Part of a small language model's weights.
Size: 10 layers, width 512, 4 heads of 128, vocabulary 8192, 45.4M parameters.
Architecture: RMSNorm before each block, untied embeddings.
Training: a variant of Muon for these matrices, 899M tokens, 6859 steps.
MLP neurons of a small language model. Each row is named by its layer, matrix (gate and up: input weights) and neuron, and shows model dimensions 192-383. Each number is 128 + 32 x the weight over its row's rms, rounded and kept within 0 to 255. Numbers have three digits each. A neuron's up and down rows have the sign that makes its largest values positive.
Before each neuron's rows, "fires after" lists the tokens most often just before its 100 highest values on Wikipedia text that the model never trained on.

fires after: " ", " (", " |"
L5.gate1610:181093158112121066144094155110131149144076107082168090098154050094181095113163108129151106163132124181161146081137098222178109142132140106117225124092065178115183154057175172098152080053155096109094108140144136095154131089148084148065105114122168081202178146102133114119143132151149183119146141119079113110123131102086086180095149126084083104139147145108106148138108103082155084102097120104146139123145181088129130143169178208131170109170131153107163082154117173096070142092125186101089114118136133171099152127064152150072093138199147112118132120128118150140140129171035130132
L5.up1610:148152110143153083137142144095148152152122100112164195181093048107145138132119136122109095113150134107184082097165130138163183106113133062157132144098139184129190115191179164079106156086103215180109121085142145062109140108111146175114111082065134127140152116122106158147160159133127202144132075093120141206139107114113163133118172146092149130075182166099094122078116094130162057095160148076180128115172157101089120150070191200104145093120126113094113126106130145166156169166126109096155183124159103154119176161155084152105143157125155149133122124142106214165113129135102103125

fires after: " S", " s", "S"
L2.gate884:134063176108139108139141106101120105180157155198139171112178094148177139152091181216119160165160130106068150127104141092135147139101107053143109113102170109128151128091152151202103125100101158111165053095129128130148097093081136113132111074120065119143147137128128158111154108073128079140119195103106153095195135226145135138156134085150115144120050120121145089104081137170163097161142136151132131128187066159196120122132132172183142199166023202144091133142123161147140101089145117126174132174141101177152128141139136127170143149149089126190150086119094128116064128082164174050
L2.up884:166145161134128114199109134069182141107128110109166134136079169100110112133123124127119127099112117134095106122108110109182132142131156161172119162167165124117132119133142154127096165134172166100157092073122168093150109084140151040130114134102078106131124098127101109121141092153153101141165188177172101107136155132158067122134065052126078182136182163157076168113166080123140102146065140133179129072167140160200123095101081134132143152174123134105114095173098115124179097129168123152122107160116125150092144136187084175176100154129154182118111162125144093138106179086094157112

fires after: " the", " st", " in", " a", " Bur", " ("
L2.gate304:124063128116114153148173111084099092161137102170211171119226136097104129145103104143115159136122072116116160077170048157119090089096055148132162125146153129144131115093060141148162120103153162150184135210135143100144148133087164181088134169158144117083088115141156162074122054118141138141133196098154092125093153130124143085124052108171166128120105081072104120119131149130077155120159121154138162154141137155161127207089165064170167118167209153150106146130116157066150153148106115064132101165157124117190158155117134137118160142142081098114143119125120128187209140141113162131
L2.up304:127056137099158124113158114150088146096090127123165139148252100115115120133079207121144134145081117129126123071130081128165108125133148144096142100086167098154103126111147118156132123127153162109120084163166131141179134195126099191135113176115120119131174132097074155110021084108149190145152110076109116105160125109150085141182097107186122141146108165134135085069129092146097153106128156157127114110097117190099116123102122099150169112102139115078200125090145129119108149161163128072168114081148128129108067112114170117084089121140105089193092057118079096121152099113128120079

fires after: " ", " the", " |"
L4.gate1084:137114168174060111099133118090097173131161149116190139132157134107164128165154116091118109150148174104124128139162105149111173091174109129136137127113114114104107170114077146108140121106107110124090146152130160138129046095163078126109102166127121058119162034120129131070100145165168167107103144133101156127135132102102110111154127126155149168136096181144152153123132147098136160076139160106087093099097133119106097064180184153141118087084088104093154082091142116144127184166119126124159070100108108191112105123150142139108142182118169088140116114097122091139073155150170082141
L4.up1084:083155060161088173087178186102152085161133161112172084117151077216092140129166135083150115176118138081151132151159183130046142108124132132085178184113113130145112098160172164133198181113119165174114191135072098109129096151128169105104113134098156111103129093096103168142104142164202167086127104159083116117096136069128068116127169120118152099142124169179121138186171126122131180105089108065132116143121184196111101116174129122152144091116082063153157071086134154176106161126157115132184086121139092161115146149161187208149084134132121107154128099087177080180137134126130110204

fires after: "0", " United", " the", ".S", " D", " New"
L4.gate767:136068117194134182159154176126190068092150097160172077126102166086150134121128143138172149141103113149142175188172143123106156150084139147110130088124123152134115144138184075147095139183098115102133189086141165136077087166103127109103110168132102148145170085108115120079125126172098117109134133095145148131151132155195123148160156120124136155076148124079055160127096121099108139129079140157127178169154101086099116115123126168108071115095082129112112132150160185093143128199109109156124136165117132158107157124182126092158143141121087148100121077123175124105163149127110136148
L4.up767:132106097133125156135177173215116127093184144134157086138135137071131108107123135102182100112108136164100125104170134157096073120064159114110144185153133089109150139117111102171120139148142111136144138099112122083106131149095142152111145084101115102095160109138168142080146135198120167119205120175123183093076161070097120120100148126097099107140161094145105045085103153130145099109094173169130192129121141133111107121137195113158136143165160071076094121127159130101135144196173135111144180091095092154140120099077151106088105139154099132121135172105063143065137119148155110110

fires after: " \"", " (", ".\n\n", "\n", " =\n\n"
L2.gate427:147124099169159135170075080117128158111130102081176141119156137133130135091143139159129142064140132170155079137119150160181128184110100156136142138126057125129147097190130138123166142102144104098124112082122122147143124113113141137141093113063122166144138097078136121115051123179109138168111133185132151088084125160135144142160152154079128157120106084094107159130130151118070151062174171105126134171208173082169146021115172089159131180091092143099111136085155153146051148141148183146164143136115114162155118142121123127146122052089152073221121126089164127093057153141153120157
L2.up427:095154070115150151079117142116226123131134121138146160126148131065112065128131187096135184123161080140156127093109097137157134102116206164189088146123080132127110104135120125156129086089138132117108166138108136097168139104088092102109085134144186101115118122112159164132088166135173117144098123117139097174162104173014107123147128153131110152102167093121166107201156129116116135143097114130113116169154170129098162164122092152142128106175204123071109082088130157120108153154125183123179117153089164156136156125109129179141147138138171131133070195157045109193151083128138133155

fires after: " |", "|", "-", ";", " S", "),"
L2.gate701:123166105191167078085128176140050093127084091115137079083077151093144147131179148149063101076112157160129136170171100125097068159157118189136103157117166143124183049122176126118136127172151121157129166128088171122180103063113115136068105136061134164201106132174133148164131163165088123117158163125145142059186127127088162130115106147148086104110121087138119148087086180090077149091147128146106151137140080106133065087110090133171131142229172123111104163181169109137072143094163156127131136168112167094100117136143145108128118139111133123175080170129110148139086155127149137106
L2.up701:085168106125132112149160149120120130044134149099174151100135174122093067110123112084125148099132153144154133103150119096136107102125107151107128142106125139127164108139137081117128166136087050155106167125082110112156126131116144090121137139137069128152148139098110133132114190191113113111141137108130163167175149161099088153146113136183122061129155114096133081159168125168114121139146116107109125131128078146134072169129156178176127111176106139104145107143104105136126182150112140188108107145129124081116119112109071088125105117100038120104105108135148164142134138096062221116

fires after: " |", " one", " /", ";", " ("
L5.gate1532:125135136151130119150142141114127107132126080128119148115094140133137140127138094193165098063169102141130187094070109161092104163138124139097140111104142151126137088159109159155139118172123129086140116172116075043149182108183183111150135063164130083138146181065109130091178098149079127171113167173153111139188110160139091108136109218173129179130140095135150106166154156062113170148138135105155105085070120144104068117109208121067102104173108135138096165121126133113148105142156143133115116186116212164138143069135143126174148051107096104177106063071108157138130160175075116142
L5.up1532:161127157160112149189161143167131161096107127177147141104167197120066103078163092066107089104120217097114162165072141122098111128124152135124181142162090069142104112144136094148175148129133109055080180190167148169076127139153185144064123088134158093143112131100083136116101147147143074088083103059129097082119144144195116130132151085143134122139196059213098158169138148153119156113117087122127163124098104151133108167111157140151185149123133112150123067166156148144093151154134156134110154159124145139167154128073137145181143117158095160144139122057184157134094138183110138101

fires after: " D", " J", "D", " d", " B", " v"
L2.gate1:087158099089070161144113077098105094135098105094133105135127105139138071089145145154175128167175125180121104111176063123131068124120164131115086072145148116113158104071104139156100104125125148118111107145176116116154120159052123140162109117165144146127134162074124112119143176100145168161125172120163136054089105148190111099102128080157170072090097134142152127102092150109133079164155143162127140119100186154136059122167109093166086145192112099191097174111046130138124124117234149146146137157116150128093184112167186123145084149157122097130150139180145103130145171097093117139
L2.up1:159117135121136152118087083122088105148135091112117107003101080118124136174136094077125092135128124081132162120190136106101120107118181101114077132133177204155143199067113166104151137166099135096151077199195125163111132120126113152142057156155143157141147142143186128129107130130132116207221159160146158107215156131136107086046131142172143123133116163114164140111112113153107098124136161148111140151162165112066139184089107158169127129191167104129128195174102066160150135166200129156155153133132129106100147115128133091098123170109124125120090106104103175180096106092104102135

fires after: " c", "oc", " s", "C", " C"
L2.gate124:118107171089102112042163134121109125124128128116115089117134168144133107083110125132178128120077119138090129127130169141205110077048136073129112120100133167111117197155131057227135147132132121113125168106122153059117159096072171134128082180147113114174070108121144132111156138136120104172121142119145152103122112184091077165106115119116200140130094149121121170115102118095162141121071093152138161083170066086145124105160135157176097051120108124137174140121134168138123139138095164104142164100149153115161137149156136089161181170177129146182147127100133088134163155120145155140
L2.up124:060129144118133111118093130074146147151143097063102036126099097161149129109081116184158117166129152130127145161119094203139148130083097135134139135139116131147159159110108138161075205162135141097154141148075149108128111077101150118147153078145169127143089071152088153125132199162190106133029125120166108058183058124099138105175184074124104145119161156097105142142157117167121125090173145124124122129103115150069115111123110131150044105108103141054078127145140161107190153142097191098150087106148202145106132112129136136142096130182148150140105081112081113132135115107073110157

fires after: " the", " U", "L", " in", "0"
L2.gate4:143062097132101186185208129161148127117146143137151096170070140110049136158106193126118100154161098130200096093146106182107135155145073197110112163083153106154078154133124127134154142138087156111138127085142078148166111095141124127090162081124150108105209120104081107073083171131156058147156182144145145109145139142115133156166147127127129106116095154081092134112100171142141106119034061131066127179140130155109068160108202145102182135141172104131153139135132145091120165137178127168101149217126124087126169185137083105121134115110107129159121053183163152150148110155122171178
L2.up4:142144118150095173130141130145090147099130121152087128122123105111053112133093170065126069116144128125142109116143116180136085164137115150186109119053076104130129153146127072120117113122096144132172142126127182161165145123133143148107141065104113178098121104122091120129099174156180061110095174132187149105111097112133123130086158147212123167115094132089069092132158112106165146113051124183081093055102182156125117147110180160121229121073183135114139118167117106114115159102156170154121090243103114115156169136124100110056095149168092131139059092159115145088205125148142168149

fires after: " d", " D", "D", " M", " B", ","
L2.gate1401:095115182157083158080159094133174184116132101121121108113075084102135107134152138111128152192144116150116123129097157139131096042108159185080131116125074110126136106125142171147151100172087042150105158174140144159093083135090062155084169142139112139149098153128108125135173108108108138098168093211162190102104132141086172143116152131118139156106123099116202123141127180181106167140088120146102121157123127199093089146147132135131121127101086141110141139137101202139139153090140103135188136126080146172138116171179157138090128101120122065166149118113125116160100088155085144115
L2.up1401:093113179118151101124132065117154158130160098138115148090101140167069109113073126129157112113109115116177173119129176092159117126045187113113116109153118092127089146098149134118153124084084126124090094063164111113085149088100099102117140109126109107158121105131177116152112118099098114131120177096123122190088140122152126102100146128211124149108133177060115177156112105187176091150126146158093143177186113129089102081064141175171165118088090105145205147043178087156169138150096052129105072201109129138163114124130110183080088178163109140101131081114172131113107103109103144134

fires after: ".", ","
L2.gate740:135170100091056121068152144082160072107134162049145162100100155100149131167170141115085163080129134077154151122138168109144143146108114142165159106133108120100129212201131155147185069124092161088167199123135126161114084146102105147161067099124100107152128121130165135096160104093172118155108186097115137105128128096135110121160056087096154171097108096158111119143118108091137085108193108121111186080091099152095124190132117166126082104147083169162148106145151111101129114186161170155090158091100112161157123099128146105131135132189122151139134174169103097209167065157133143128
L2.up740:183187164150121140165089087116141104111081155096111048169158126156159157184143138172089124133118126101163147145159182181098135122139095083121155136132176140117109161145150189137153109124154112136103154143121172167127120088108126178111168187084097158174184171107131109085123181095094145092157115131036188056164084110086119133176157150146130177082122116155104069127148127146121121099181099106095190102131215149130159179092119135111142113162107089104092110174139122109161095135135113110178070157117117109165121135133108165115106149161153172129125179111155184138156086118130098146

fires after: "S", " S", "s", "es", " Z", "-s"
L2.gate969:123065149158169087096100150124098184122161100109084073123154144152133107174126101144213109142147146079144108134191033121175079128078130112118123164111151176125124163234192129132142140096099104126136138103100111124121117141108091138157054110127055089124182107138143130109110164091109114134130145139163159123156121155112094165137134072169135135163077134127120143153140198148116084123048186191118184126161073194103169105121143173158121159106126146156121114156162112159118142098114116180164091147172126101102135145074121070112168182146099095094157126108130161080084184105085200183
L2.up969:110151142087151096128099130119148144119178158112144049118107078139128075189098111220113140121138112076179124136190160112159150127097162088103124177178153119100062150169120119128152164094111117131119125051145162119095114097198116164132153071143105154146181152136128133086133085114108172080139102090173194143174164127150161135146133137101118141151135140175108197160083150078111125104143115141182085106087134134102074152129159070094154177109076137111119041099145120158106195126133104158158179091063072161124104126112139134103103147079160079093111089103114108106128148137134177135

fires after: " (", " \"", " '", "—"
L2.gate150:096127059109131166101146119178155135125145165129145122071075094121109128120135063135114134121190129127072073161169130228141092074091127141127153114152120142134094140123115126109125143119212132144167101124178102112137138141105061085195145123087115160157151081147155105148156140166161167124129125170119135176098083191189130102094153099096128113079144099098135098138113129130140143088140127154142134146154126130124158163082181145064145150058089103117174186092119139137123107138122166117106166136148123092069157161057126241147149100117181194131138139170133172098112192101132107183
L2.up150:159212101165143140170163210131112166147143139157128110153117115153152150132148137127175159060112099088134126137172062120083063150126100110174187105105130121145099138136095109103115131056139122101137103166122206103130129066122104159201141100102119066068158178126118070144060083084120150166143068179087107143087095130078108186098136150131120131109161116085154103099146087123139112196142115070106108115093154041101112126154143174093133136170092172108217144137160143168150150104056093135100170170101138109185108147125191109107111158141157100149110117171122118101133095182146106120

fires after: " s", "S", " S", "s"
L2.gate721:101131160186156105169146078137072170125101052173064097083134168198131115201056088121109140127085122102103136180171125113091137088116145130162118104150140174127149150151174143128084123119083121050188175117107198141129127088156110124181127101099169135085112167199138105176128127136171159121075122068150146040108113134091142172144172176164122138152127121077086154170145150141119118125118088196119120147168115170094083157111136107132067175092126080110161114168080165142147144155110144131078121179103114128117076143087151157077175192143181072177094108096063162163112150109091137104
L2.up721:180131165115085168151085152085129125118117168131090168089114081168174129108121127221091148134109102140091154131107168128237137141140095128164163085124158075144145141173103075166126137129100152139144141131110079144151102087107129081099118171132132080112135134142082113062130128164170142075174146093191117118169116132127124095122127105130101118200077125127088199130137148100171067154161163141132121101110099134116138123133126068154113119149140134117127092097178116152120085121097163107079101167098091195113085142134077088104174120155109081097182133151142122164075134111134172116

fires after: " (", ".", ".\n\n", " \"", "==\n", "–"
L2.gate421:106112085133149130155110080137122126066104139108162138159128135115185138160122142154080123155146141131115165095127141145149014102096124132125137122155116120116148125108141138147133145157111141111122129135096185125146102131150096129135118140083103155110187122120134154151172158203109071119120173101141055128089165120179078085158095188114120085152166132139122115117134160056144128106167106112152121134135081140213143146129127115110089112108107124087154098149160166134138136156058162146140160112085125123149138091137121102084167093144165077165147167061170088200128088178180184171
L2.up421:036112093137140154085137147136159177135138087139128129124140144122162135184097151128143125195131100106148136140117127107123154157140132163084136132101106114121093102088018161107136166120081179133130133096134157145105108127100066170096108094159150208125107099040108138100127107169166104190088147140121088113038114122101162141154117134125136171125076151072040094161146067165131074148105184096088111059166156185120102204148138184118130043154150134128079161092168142143033163178135162114106124199122151127123162090120151121142155158157147098173113116160166107120087127143119122168

fires after: "S", " S", " s", "s"
L2.gate926:109125137162128086124106126166142180094149120098127126133158085165139109092146126179189145135089141113183125146113143139117154091100182091066089093112100150119178062122141083125151140168132175156142107187107060152145130105158195142104117120148098137164120143132128061128127096131181139125064183152138127143064128095181117100129139098156162126148125153204157112091117203166118105119143105160096111160121128198116099130144179153194115099108117192148129136172185179132126174152120153215152121121167100085166075130134178140122146143157142088112152071147159111099114128169072158126
L2.up926:094109150141131086153193110126052117138070166139146138156106213117147173110098118057082070146105138186135093140140088144163150110087132147170171123074123131133103058127120154116130168086113133153155108123163179134103151152162059171124140135056157143141085150131179088175114137119107122096113143134179148051113126169113104132137134192141139064158138067122058099122122153075173124095095109135152139179110228089125094126126109097117096126142111114087149111149121176114138172120103114155095124131157096168162141134114132106184063138120156107148162070134108179125124149147094107110

fires after: " |", "|", " L", ";", "|---|---|---|---|---|---|\n"
L5.gate651:127159100217106083119136118084210133130105124127111130146180128156154113174094142108174057107194115107116143105199140094091092103090168114092171137142129140166171164073117153151135164129145116142108081107110105125172131094159125152178156114165082058124112122156089120112128160181124110098131150077150104139122146128131176074118106160146119120146150123174097088131099079070162175125116135161076096049098138108168120115094090142137155119096135152106080074112119144154196148133126152140089141156093128153134109128094162101145150133095146129204103166104125162121112104102132135098
L5.up651:158138099192125163119175132137109145070175115076153177120115126164128202199145100126160028115193125166117139135131066070177151059090127115136136136096184142134109141112128139173135155143140101133105140207125171114082151065162116188131091149109098087132121145137165132160092107190198091098091099120100136132122112141123076115123132156111162096138143112178132124074122121138180124115035151140169070115133125076106117105085136164088098155166109133145146115143143077091115159130138157174125075138104106157140137124165167095157109074145141170104067147132136176114091107097129144103

fires after: " c", "C", " C", ",", " D"
L2.gate876:110077140084148102109106119102043091138190178157208046142159143147153101054082107135155122162147163154131164124117152140160159069104128161134071075154103126124136059099126126118105145136176059150159075072097121100145104118070124125084110185190162130100066116088130070055101055125149133096132155185159137174150091116139135103136124110142119134109152144104142123181101154127067141100088119117113101147081120118099080098187143139119131125098102161134148160128082191120156116131137113109107125131152136133182121136133115139154129063102047126113093117159103143146103168190095194118
L2.up876:131092144134130140125142092109137112120099167166173121149101130124107175192194084178095095174118198146106217135120135137128132099103118151127098114153092174131137122125090125140153175119094142129128135103122094140141081140165108134107138053072167132162133147065073117083111070122142112125082169072113235156189084108118094145142094086126108082112108172155147097161133121166097113144153112135134098137164140141150104138065123124138118141147159187139112111154121165075108125133091155133131137139127123188111090110116096099094100103198120096213110158127164180125122171096045150060

fires after: "."
L2.gate1238:141126126091122107118186099094095189138126181181121111152112127161161099183234126124143155066133136121194146111120191179120083139122095163150138099152062158116197135149156150107104136123140129116113155125099111157108117095128097154129115039091114080167130133170107102130116133132089097120112147169111178089171139112132132116153099164108106168105087115132084090097087182118182085066123106124123091151087104106072130162124118114096142083183164144127131125119077112116100086101093163076171105159141169147102141070117171062134080181152108123125121115200116138120120088116153135158
L2.up1238:106216180173108122130122118145161109119155171079111108167147169126143129123128165103196094131145170142113161158160121137115150147145118078151147178070120109160098175121067123107163114125122159127186102093118115125092070199072188167150133162147119142144159113162158187089114079109108179066227136145080128089149127124121106142136118078054117123132113141122149125162175128111129144130140117124147138098125148108104092128151105094133096136100113135137111084121120113116161140135113172173128112122078123130136121116094113143138125161082139080109128137180167144175143072090161101167

fires after: " S", "S", "|", " s", " U", " M"
L2.gate1026:144100182130104110183167155159125125171124180089133099167082119146117139138082104143093157106098135177141121120102103158144110134072140135117118138156076130180110116189132145081137143115072090116103096169098133134156149152069102154104094164155166129173104120128097156172165122098121047171094172114170147096166120195144193148146076187156136143184070152129139132129118140102137069106088114129122152053114112162153175197114117130134079106151128123115103104175101075154111145134095090112181106134084133095160152102094112094165140154105154175097167133147081150119169160126124162088
L2.up1026:079119149144176103112173116156101153162148168198144107125124092161117156143131129125156151163117190104204163120129133124107101142171096143180161107191190132134173090115066112145091097112084159149181093149154189137103127104156179164104144107122171075152147138163126181194107108137178155130133120110128135113102196190153096118074163215121173068146113160093135137113151134153119147153139141138127166149115177093152108130112118116146076144166147142151137085169088100115175143101156134137160142109147169089120110086088096162168098131178108068093151121091167199100137099189134176099

fires after: " (", ".", ".\n\n", " \"", ","
L2.gate772:176108147156187119133141096175118145129169111185130167088115080180074154092090103124124113134135155055114139163142143160127065137105121100127133089085090149139095093142103072109137148108110205182124116098213144111111114087087060089081131143161153158139149165089146138194141142080137142166147126164127112116152051107117153126110103140074159153191142147136148092201128115145137146110134162119154109127160207106192183161131181121119126141031120091132134175145101136119107093071133162143070111138130180166170055112130164149140098102147166096158146133177130155156141118202140132160
L2.up772:128147165078175135187123135101179084145113119092140152115166143104085116152132139131128141154120135041120110180134141150144106122129134100158099124136130131113181191096110190086115149035061115101169119101106078093153079091098127159135033195124174123104126154151114113183154077144146149167072123145159094085148102147117187163129065096152062089138113144132091132155140161164105111133125185163151177136098097081124180138135146157069093176155089109130096145130088127142175122157154099114107051141128122116086116127152140155181096132166095101108151112185135121202103068155179103143

fires after: " (", " \"", "\n", "("
L2.gate1504:131098085101151118145117138103102151152133160181125163132157127179104120107103140185084120100141106102127129115098140176204083122160137100120089109123084134129063182183161193161107112163138128059060123088048162149112178090097118147106122134130087082088131125112144138135138154119163086140190160140137164122160144157131125115086110199173147132099126122142103143133126140125115133109163106160180119146142132120136173122064110139115128143131081159175241125144167126164171134145135195115122107110135141167163138112112138139127159142148099152094120124095099080143092089127213142147
L2.up1504:133087065105114129157083137132141144171111125179094152133170111127044098111099135143113149138162078120128143132078192135163090135178112120096122154162108084123099160104145165122130142138112135102066166107106129140121171101188133132122108176125037150103094159122132109124137182073106070153149151093134146115145079141148155142123148167158107103125132154109118147156172156128135108123141097161149110126132143122142131137075199163138086135121137142169196162113188112212170093140121157130119032109131114141109096119140120080157168122106139122126105151078145107184124114104127119146

fires after: ".\n\n", "==\n\n", "==\n", "\n\n", " |\n\n", "-"
L5.gate1446:120128045126161143159130117123144192149110128180112143133099081120104073132111146140091133115089113206132082104150097094041118078188119142164096157096099140120156120131144077134129097149115143112155113138163096121140125143119159115164114201142117158109121090142159159103129069096115122099186102042154091016128128160135169175106107161152129140152138212138142153137160143128113107108083107101155115120178165162112127150109120159208116116150115134175140138179123076140110086153103120112174137062159139087119111159146130162120146080138086088136127153143121108131111190128162155076
L5.up1446:144173151106141101127073124166127165177116101136113148116137178095140123093179158169084142148128178123122089119157113091187124158156063085147123119111128167135145181180175123098101162193123121065079133127136100147115131166148143134093107099175106087071111141120121146136109086190138191139125121181120149114125123073215156126083066174163153148130107127101110090128106119143088190099101124155178131116202105098175061114099149143076094123120077120153152103186098137181136105111127107120101144129096129116148152146038107164142124095188106135083098188110079153111111152142099128144

fires after: " |\n", "|", "-", " |"
L5.gate1237:128154150147093095102118162149123093157114123045116114102140144112124075123120143166122141146157161104174175135097118193098136165108177143120063109189102131138111124110099104073085086145137130160065148141139128133141112037184137119141091145115106137141134088127178117080092162147131072173151167077133181105090120066115154146118155090161089135138087119132152118101123193187039104152065110115123158146144039129161112102064175112101079134178147137194121162155126121128148128176164117176169136118084131161196147081133191112094119142092095128114176192080147106097140152142166093089
L5.up1237:147119078133165143082095129095104119158101138108201090115094201111100136123043143120080117067123062148137142164139158121152090120136164125150048158110077134132163139159174077133079124168192168154132085107087070129116131184078164190150156199141120136175138111144094167111172149133132097104160164137102153098138157093107087119071159157166160156078130154210152098184114129124136179119168153117129104071180135121117121152100121185141100114124079137150118117107119108216146101141125165162108183105102113125101080143121175172081092162166139155133163168105126138139127151137124122143

fires after: " c", " C", " N", "S", " S", " Res"
L2.gate652:101154099136117137128080148086155091186121135134148121187163208084124109125098122116116122131108195103153120203156131213142087067087106134099096178159131143124138106134112119086078188155150175133102106093154122183142193150075152183164125108110085091093089139157111102108074161122168074077138139087149170122142122143219054167149127115123116151141134141117141181126117174084124134135134122131101128117148114133122189125091151168128177133127085109107075080110154124102166136090050181147124084118119167108127131152135147121110175114087120144121081130080138147107182155128117160137
L2.up652:047142167080081090187142170111175136146180093132124164170144113122100091143073159091106152088077101133087129100126195120087148118117135111108104151135158121142158115114115128147129178113159152147131089150146113164113152097136168089189034156162090126114144169157087084107120155151114113075122130084177157157121186093104116131118134104112156156093105141065156108111158177132169091118114132156187072128157149131121089097143141145110103156074179105107166060127060143097157122164186126117136138136126092129132089212119157105088144092134121119098073118096139079110158140121122117096

fires after: " K", " d", " D", " cur", " sh", "ل"
L4.gate87:142108117154131177139108133085104078157100149168098106158107100131096092130126147149137153087100143104128108120141121097161144143142136117121103062095174190129092158095169105127123092132191120105101055106143102198137109192142097151101103107103141159119182153129119160168153195133184137139199141131133102090147161129125132123159135096087132182093112102161181107113110146131121088097162148078115095083069147112094166165124136135201133095122154121081095118192076143101172140159099135135107132161162163084090121102132106122088141119139164134080118173161118135127145109134153074101
L4.up87:124149119169153122127127110165154132079154160070101163078067151198170159125136091097104116116183079088148184120087099116149116128095100170115151149105186161141186126138150126067166134141067159167146081102152133135106184152155113209152147142160096181085133124135117127155155126116187136172134163158146118128098155151102103107152138091143110173107153148157082138172124143130177102153155173144120091130133048096160074161123168072125112088193125115105106121226123147097092132162160195116169176135151074110107149154162076172118118096156117110140133124126096125147141066125154161157

fires after: " (", " \"", ".\n\n"
L2.gate958:107184189164050157169129080148137144112127066081175122179142147060151194136133176181125137114131147111139127112148156138185131103087126091108095102115121138151037162100115184113094179101125152150133209091140153150128133111135133150132175140137098129170131143102125113175146204135163143153195137153141157170132137108071116137111134152101116067119125129169100117082120155087146061104112075207140098135120050098146103105090132132108117144142115099091168110175163137164183133082123103163203141113161131162154141161182090170164160124136117147120101148124109111092076134115154080089
L2.up958:156131093147183162185120143134134112091141102102135117120158103090119135117153136184042190079197128126175100111191143141097163121125096111139164203115141143080159104131169073126086199173123137133108147137148169107155102130184120137083174165091142145132118124096093146122145072136167178153127138085162068093085123120161141160149111116121123160054102087106103107132142134130126065171142135115096105149143182189094127170102167141094159116101119124108136182114137123092160107123173069154136187104123128186143163123142175102128153082146155129190108132132094179140049155141167083204

fires after: " ", "–", " (", " of", " the"
L5.gate1340:148137106121121116143099157104159150153135142131111110181118122114178179111166140120114119208173088110148178113175095201175144149127077167163105086147086111081102186107069180143136127104121180107136139136124061094136137136094160118104096137094116150104100136107136088137134097079159158137137103108153130151170161111088116061159108132135110136142104152126109124152095104140148172130154160160085131152176134114091216158104147176105126148093159104163143109194112138191228163151118137140127125101175129127075125148167119120138164091092116175079134146145065138145129148180169083116
L5.up1340:134155140177108096140079130093133136191165097053118157132105172144144164128153072110122115082185140164092121118136130127171122115152134119175183117137172183138114173095167136096133160083059081128090111184120128161126121140152157152130112114137137095114085139159123165080141143117083138130163137117123089082127135163116144112178129142111100143127151122083109171133152080088126115158101116103122134156087185119173161161127188112136161127117148181055121174137171160130119097161124176147171086097122122117166150153161183155196142081149152133169073131086095158134130120123131077155

fires after: " |", " ", " —", "0", "1", "ages"
L5.gate1583:149140162233154080150109129179147074120087084113118164120184116151092177163107113119151123255119148098114119102134104125140121122132115105185128124078121108111101109102062120154117131095094125173132195111128160096145123114073118075127164203121145150094090135122102188090134094131170123130092099160059155033129107114104127109172143151110196137160053106130088151080108125144164172206145136134098150190157139163137148091162111098107084173175130108080115121125118194149120180150153120170143096130085165153130149111187156140088088065106095119169084149095152119149127174131099143104
L5.up1583:164115152124107173121119147100124180177214131090124091138090059137138167062099123129060186129123145147128154070073136132139127124109110165144079080135148108115122134069101158122137143115120147159185129111134123127142174125096149148169122153124120137136145179135155127105162127118087204034141126028183120124147121121067094110100125118147154092156132167034150099187149125096146113122083116085142100128109062140111104141099103147197125089141081104103110105072109166163127157144079109120126138095095157158089133183155142142158107106114132129109102162144185090132127151130206141166

fires after: " (", ".\n\n", " \"", ".", "/"
L2.gate1403:133143117145139145153143079146097114149178138160085094158069126121106146109145158098127133112072095175127090155087162154101102088092105115124149111111086129155135127221151181093136161151126101118113093136125049125139145128135089107147146086134135197131115144156068128118168107179132135092094122182068126099147122118101133132162121191116155140164113121105120105171116148114185088117118064103161080116180092103165155128128125124094123203109109158126115103126156129135113108126132089147068092132156147094140072111150154072125178096154110179170121143084046155150102117115182105193
L2.up1403:146089131159104131147170125163157074119119134096110100150140189124206122166163135113087139161141097056151118137139124147155132172154106178100144080119064091098048146168136146216146136080167136133160128128077121146134120115118119085101093143115150110159055197121122088105133129139188123088105147174158127059149113095110098114143141140095102118084061152159156120122088145198139155078132156140137096093145144083114155123138110054147151108162145110133155070110192095105095144099176100164080063166110147073104095155169118140104122170119150096173140075108116130137091161122133112187